{
  "intermediate_size": 768,
  "hidden_act": "gelu",
  "init": "normal",
  "beta2": 0.95,
  "max_grad_norm": 1.0,
  "final_lr_fraction": 0.05,
  "train_tokens": 182700000
}
MLP neurons of a small language model. Each row is named by its layer, matrix (up: input weights; down: output weights) and neuron, and shows model dimensions 0-191. Each number is 128 + 32 x the weight over its row's rms, rounded and kept within 0 to 255. Numbers have three digits each.
After each neuron's rows, "fires after" lists the tokens most often just before its 100 highest values on Wikipedia text that the model never trained on. A number after a token or word is its count.

L4.up548:107156168137180086048119112151156073083129147145147166122113073109133111132124084097145172103158084166108194163062107141122124116091163056099111127089148076112068170076156129170105123109163155131112102102139114149155078116134080189141110182116155090108117134173123106175142043136123086146160118175130093124190167127114123105177187121157223120139109150072116197071129105121108150106118139151157131137116131125140108100100117121175176174094207119098111099166136106122142118103087125092152151131123105114149144161132106133121065129091095142128143148098133069170137125139106131188
L4.down548:095050110148161073143137078139086130161171042134107202125144159127162168134144150181168144139121111159120093102149132098090145063131115146127140158089136161141173153124099154152130125146153096149132117154111206168103179151170182116119174089155152121124150129134109178100174151177117100123077142091063147156202131091181093123105149111095142155103137123125057107112141114117111122132129088122120122102114069162070160143156108138109099159139113114095129204198100103045098139081110044124144122175129125136126124118204115127096120119173088101147126142089145137129123124086079099119
fires after: "ar" 22, "br" 8, "r" 6, "am" 5, "ell" 5, "ib" 5

L4.up202:109132129145085147178253152122140145112113118094141142136135182134209070181119133132150146086131124143122173127127170139115105125183146156191105120066130134119079109114121163145200149108100153167140126097162147078112137117119113166066127119139128163101137155132164142118133110091046138145121088132161096101139094089202148146164115082108174070110129087142125095118145109106127119121128163121115165106102127127115128111140105135108055116150117079150157152143155084130137119145063068129066142137144152130172140142110180217149043142149067173131100116169144145152125091073180112144
L4.down202:096139091131190135121084129188154173120107089122130114110122185086119135103139146137093136098112141091140137134146139111083137116113126142082173162136193140067148119138164074133078180072111128077073196140086102166102066144156166112112126118128111088144135111166149125069129172129144126051132134090147158129118104113150110117092140171191097114146141138169142132115127131152093104141094132138064123141143096072170153132145119059107091143129125153115171067141131128139205119173186113148129110149143195081197081140165156124109223116151053135136121161154083132137176094168092124104
fires after: "com" 22, " Com" 14, " the" 12, " ex" 11, " a" 6, " pro" 6

L4.up173:156150158186196158077115133158147083117093091146106163167147149116144116098136126172139168144134156173160071144099153038150083132112116146120101112101103134134154170104142111100074187144143066151108130132143100095148077159092143198163116094126132189141140138114149106079126142145080105172132138143116105123129068128119157132113134140077099096156128078156105170084153094162122097092080156089175076137178177145091234146107148154195166098144136146154104087151122058122090166110093081137128099144156162098135148122102138130115079125182166142108072156104139105122059157157130142125
L4.down173:136143140096120086147115141203155161168115161119109066062111195072099145053088119124170036101117098145107170138168089111161125147098179124158114126145132174104099134133109135163187126139169131083156108093079135120137179096131132136102163200121116085141137170178105131097146188164065125135104126133126128100108185148182096103146120114150148160096109147104113134217098070156208112133154146174128067148098083063132098167098150157114164096169155106122114134133104123148119114116168144096117103152089071140133093134178103131110087133120146084148118116097123081122131148133110192134
fires after: " " 40, "s" 9, "-" 6, ";" 6, " was" 4, " \"" 4

L6.up466:106108127168190116067117114168149101094103112156109130140168139129102111110154110134100143108116157104168132132100171121123138125137123131168049139136138137133162133118188143170099179159196142160129174171112119080127089133152088145114134117118090115058169099123098143118110135138123103124102084106133169137163158135079176126100120101071191156108186085109062149148068148126083146141125160146125134192181127080245128080112137139139131073101118090164076053168129097118193109125101121119141176105133095095091128159083155123138181132071092146186141132122075119148090120112180127169
L6.down466:110109164152121149125078111103109077166149066178076166120128104084087106168124092143109092179183125077068109109179097155105120097167091116127142187071097120115124104052138097159110127113104134129134075173137133109134072187162167078144140184166139157139148137144179103140150120094144112097077164184147184153119162121117122133119221106129112088130091143189139112135152164090118139169110150122113095113110111113069142133124131123108180159187133135104114152122170180135064193102097128161098127179147158104155125114148082073150155138104152151120174059106149172096081159129132107107
fires after: "ra" 30, " p" 11, "ga" 8, "im" 7, "cle" 5

L4.up724:169143169126171100045130130091128050148110118116107125156092125132136142139105071175174118169130153067155124093139139122164124145142172159127119093138135060130124144148114137187098113151134201130083142138126119102130092137120121178095150179107154147116125154156067131098138128177124149124136130115127137131154105152092145147139159110027198143121103126123140122069149081127088175136094113173158135136153145153146059089103114080145190121125164156104139140164165137126116138082082160133118148208109112138127063147084095116086120185128115154079090156099111058170111076124192126216
L4.down724:133123081106135102120093093105096171113123161106149151118135169179178090142114120097174102103142085160105177187121118114058124157126151115166095151119136146134233107114140203148137119126086070181162206140080150078159132136192161131138068113137140112191104141099125160108104116140091138114108090166166106157141156137082043159103049127154103103137158099123095086125108114110134129118110157085094059084134154140167114126110198149177106138090141164131138116149176142107183134160152090080089155110135124188136130096173087156175149129125144096121145154117120182147122096104135109155
fires after: "il" 25, "al" 6, "ra" 6, "a" 5, "ha" 5, "n" 5

L4.up8:170139124208105130145159130101163154149162071121116155097119139132148070138118105113128186149148096167106141098125127088120131074200113135114101124005159188180125133098094116217129152055134114142170155103145102112101160121142079148095113121161167135104149169095127056113136135101127138187139125146161117127109111094116145109153136119105115112131096092088124106103119160105150130078080137097105124135130101183130142145197136146122033117119116108160114142143173138139195139105137123136087109122160161067201134212123173182151112160089116102152114118094119198111115093123130117157
L4.down8:154095112122117136153091147120169129158177090127132077186148147135166068122142092171145088113162113173161137125145099140107100130084131154098118103055159145147110112151123119158089123154099133119158050083132101104101059112128085126129108167101169112111144149126110145101087157127088166123141136183135152096109174066081104136191135123083079105160127174168145075086072087131154137144140147129093117185118140185114113076092164121107193117148155154158146158067141138073130109141132195111197121191130164143141125145134096121118132185132216116122085057119113094160067142172154154107
fires after: " the" 35, " con" 24, " a" 14, " Con" 8, " " 4

L6.up234:107128122170141128147163130112173118122163110141088180139111144115178141148099114155158116070149176160100152149093151108138081128132146196120156079103155151162098141113086120120061110073133169098171141140130165133080093133175107145074110087133159152136182100054065134130158213118136118178157142118148116110136086117079126100106118144169101151140119136117150130108068195123074082094162182115156179138102159114133149106125138119129066109106095084130145146126207148154128110136144042091106114131170150137159089163092166212176118080067119140150116143060110097133150166103139103161
L6.down234:125070120159131125166107131082129094171095197165133096135145217166171128092148131115112078111144147138086147151120131080188141167066113118121129135077088162121151144125075105153106046143162129081105097106085104106175118194133176162149096095083139170091124156120104102092175112075154113088103162149074124074177118153152211090103089114099137098103083122118109110150138137127118131160107162099111138114084113162112147138160180169119153073163139126132176148109129132192143074160129151113130080161154172156150151149205137113085092110173162102113136069146132155137114155161164120099
fires after: " de" 23, " " 21, " a" 17, " the" 4

L4.up558:176109105105124136087175104133094102093144108122105119096107128127205023150153105137123126177110167138138093151050185122151127151167180119163104100075137100119087120113169135163132167102162114184132160099144103107181116115122080120142119154134095079183124163090124087124125141130178124163135169157135174160164152084123111133109081128211144110109133124094122142123160140129142172105089185180177111122134132084159117149094073127154102116121181107152130198111124121129173104098156202133119206110104165095213118095164147162116114175134112164154122134072109112120135080151144158181
L4.down558:084140155098134117172096157142119191153129124170100160182154109101113126159075162148180154123150113181139130131134076140111170088124130084088119114086072177090117101166120128144097093209122155081085143153093113175153173105189106087113100129107085148175143128101141148136129158096105073125141117135103140100131121078132093146146096125079113183194121088149118164172136130132167144117139129119118163101112081121100101110170070139097117125076138141126166119145102158122089091098061082122160090151161137112202137212141144129164085173130192098070130162124183090126150138124140031124
fires after: "ed" 24, " f" 16, " F" 10, " in" 8, "ab" 7, "mb" 5

L4.up267:166163157122126125040193194144214114136109120132100121166094184089135136123128135115109120078096202127166091061102095075109145155168137137141072070113163098159138166146163097120130110198132117045194167108161106114075090131117148136113168107127164141117124126137116105120120126124116139145137106114128082170159124196125162092149144089090110052173131123105131150099094150106136169143123148095150174180147188158126148084087106130157125099108143158119094128129132131096156101074180163103103136147082134077106164126158170145081152197163135118118119147150070162110120134117191131127
L4.down267:142068068106144149138118105177134195110129086188095140102171120155130119129045106200129137102115077176122113151120156160132133157202161094084200117075067123120102115119104117091110158135119109116149081130157138111191143103121108140176088107100106167158111139135155145065112070113097171132147112133069179142118079145135111170160109114121146104127116085128138094066102098096125210179157196107156112080136070136174106134152099107098115121101107148135141106134136109085179131158115114163144173165140103128169081172140103154125175096125174113144135153077152153195132145072153107134
fires after: "al" 19, "il" 10, " Port" 9, "or" 8, "at" 5

L4.up123:167106164086127093149101133082140121059090101178066122100081181104140100121132091193111156185128136166160093065112118149156157103186149139115131131091107127132123140104133101166145150181090115163095103166118136094154072157148142137105133168188158138148110130082122091125146158129104138170107106165139169145159096166082124080091161124106121058160096065116126129088206138133136161081154145131150102100133080141161123094121099157129111129203121174152132185176120070129102158086148126101108130130199117115185103159120164151140062158151138130151154208051144113140132158133081101107
L4.down123:098172105131141168135120108119132116089162137085179110071140177116180110143114134079149118120098142129118161099127131142155123171105140126124130126160164177160101074149106177200118154112180048096117098162126119112150184122144171143123181164111149160114138138184150153091081092115161087117144149127075100094179115115131099096170163099104142150099161090131135116157196119154104181105144122144160106121120163078044159169095165133113088129094157165139141109152114055133047126091157175078145089158146146192109113111127071104076098115154155173109120166085123082070107165131167105073
fires after: " " 27, " in" 15, " W" 10, " was" 7, " for" 7, " a" 5

L4.up569:149187155107180173046091221141134044126124082148086159177173153135113139092116168160065103149087131145119183146138193106146107116125169150141166070107142149140084111109094108115135113108142122125150113115167068107122166121136107175136153123125128133153201118109106146108097117143119129166143110125139107147180072118123197072154195112115143101093075101168127119167135127133156121069089142147088121092156132142146106100121093130149129143101085107157177094063169102103092207145084109098155111145171112085122125117105176146173099096145148190148046129140148134122106115148139127167
L4.down569:113107139077142162183114121164102170110151103129193113135116098140144120096121153070140108117101145098148099171182045127126161155124160116122111199130121132092058131122132173127139124126166104095102110144164122101190156156176108130180073146118135083114066106105171099111158082104073132114144142179110107118125100127057137100130120118147124124127229116094172119219138143076182121131146160118116145143088106104182142119178142141175097135113101079087112117119163163173074116124142187068108093121212111164136132198120110129138123128159097092151120109146125061114085148097125116155
fires after: "-" 28, " |" 9, " (" 6, " a" 6, "---|---|---|---|" 6, " was" 5

L4.up593:160124119102113048101109143125067141089144098181087130141079117140136117132101113181140153123137136166051096087112155118088174132128138123155092110109156152131119104186203169123127136190130088109158095064126141148170145191123087086071164150157174122096084111101135125103155154083144127078125195173141133126099071134108105063101187105128146121093138123154125148179100157092128092134156144143186111090147113178171119087138129160134096135169115136160101172130107187142178159111143153161120154164129202147171104131157144161114159154096141153072111151130113115136044128079193151105
L4.down593:078158196147138093148160115112136089083087070030132167149187093094072150164100183117129111127064130162170109120098117134140106179148090110078106076125137139048139167108091146136133112123185160132186217155191091117100125091191189090144141140144133122125180120151097081111068173135154115143095120133114135123138116111169100143126174127131132106181141110140106111157147124156111153142138115130141132123132068170110098075135128090070110122171110158120080139110152102123165122076089142171183086102148119122140156158144091113151091128098094144121116157085149116127167170158148170191
fires after: "ing" 18, "ed" 12, " out" 11, " in" 7, " up" 6

L4.up89:116087125130113134135228130090141120137155100145117175120154162156126097151131122194061144134145157175120133118123166102132117119168128126138128156142145101124066207089102117139107122168111107116163074097153105145115123123120159165082083138131147062103164139107124100124177144094063126207124161168131130130138079147082093128197120113153100081168083155128171068124125181112065156089120081114101159097125136162129169090164125126112054098090148141142188093126193172118166107097121138172065139136175164065155151138108181162129131122126137130178134071077112160151114151096128081149
L4.down89:122118125090131130088176088125113088116138127132089148128132174156142160100093163127158106082133118167140113195101119151138125100185146089134075084067082157140115158208114110135092181200105124116146128123178195158130121136108129175094110131176095138140194082099158107117113111152190118066110138140117099021201202135157150141093126095168105111124105156115154147121123091102122103114156148079108111110102122107137101109113185148119130130159140199090153178130101144135103100160125082129108087136168108167113105127105151184116196112136159097115197059126063090131129124156146104113
fires after: " the" 27, " a" 11, " de" 10, " Se" 7, " in" 6

L4.up301:152106134110142103103169103166158129046127102150159153105092121135145071117161090098142130187153129088125121130144154147141118130145145154143151161139140080153119130123129126187098162143176125156126144178095138046122131152100126137100127145130151114128127103167112089100122153145083056094159088107130105160158115174087117154168211105078202131158132121113193108106118146121132173125123067129171151151186152099171124128163122119157157116068123140082153115190203128096146083105139135161144102114091121120139049153121089105081118123136156144176135178085147150182113097000130105162
L4.down301:145167147100131089140166133090093133164065063120085153088156126139132101116091104189131177141125171111112142133142129140090090159077099098120147145182165091149128146115144083072176113111113156118139092096155138120151089165134084073101192150129097108097142107190150187136131120084154161093120165080136117142103109145106092102177143110122169150121087172149062126119141128077101155198154052105142091172142082150143132173139136106175118166109121110156088088145097161097180134126098156110139193122136127106078088182124140196112118066160087178156147112115128080158135200161180123136
fires after: "ra" 28, "im" 16, "han" 7, "ri" 7, " Ra" 7, "a" 4

L4.up266:121172176215058073102125154141112124151101133211136141129097112186127132137086137156101149150171124115081126166073126167115122175116138161147085128125137129095041134087168052128107124140118143132143111120096165138095118062084111175116115161182121109101139132134150131109113129112125122144165163133088084086125119144147122100131176148125160187131085149106104160100034129084120191098110155169152130143065099145142108126127072118162136110064157116102118157175138147100080150069116152163143140150163107137115192192125191154145127139083106144153172151121128082105100138074122114190
L4.down266:106099140117158127124102118084098138158108169113091113105130164151115115132118117099103125136146211073130102112107178140142146090145081059099153184119128166087118036125191180124131115167111129128125164184106147059203160131153137171121115122117128125101085072141077139156092068180126117138123101115108129175192141183131083145086165124125191159094182138121182119139100175094119060136199148143091123084149156105092129123148143131127081138115084171175134108125151103073105076133145104150085135093140082159116071125127137117106145186096132149188117098166158140102141193132116138123
fires after: "ar" 29, "al" 26, "ant" 15, "am" 4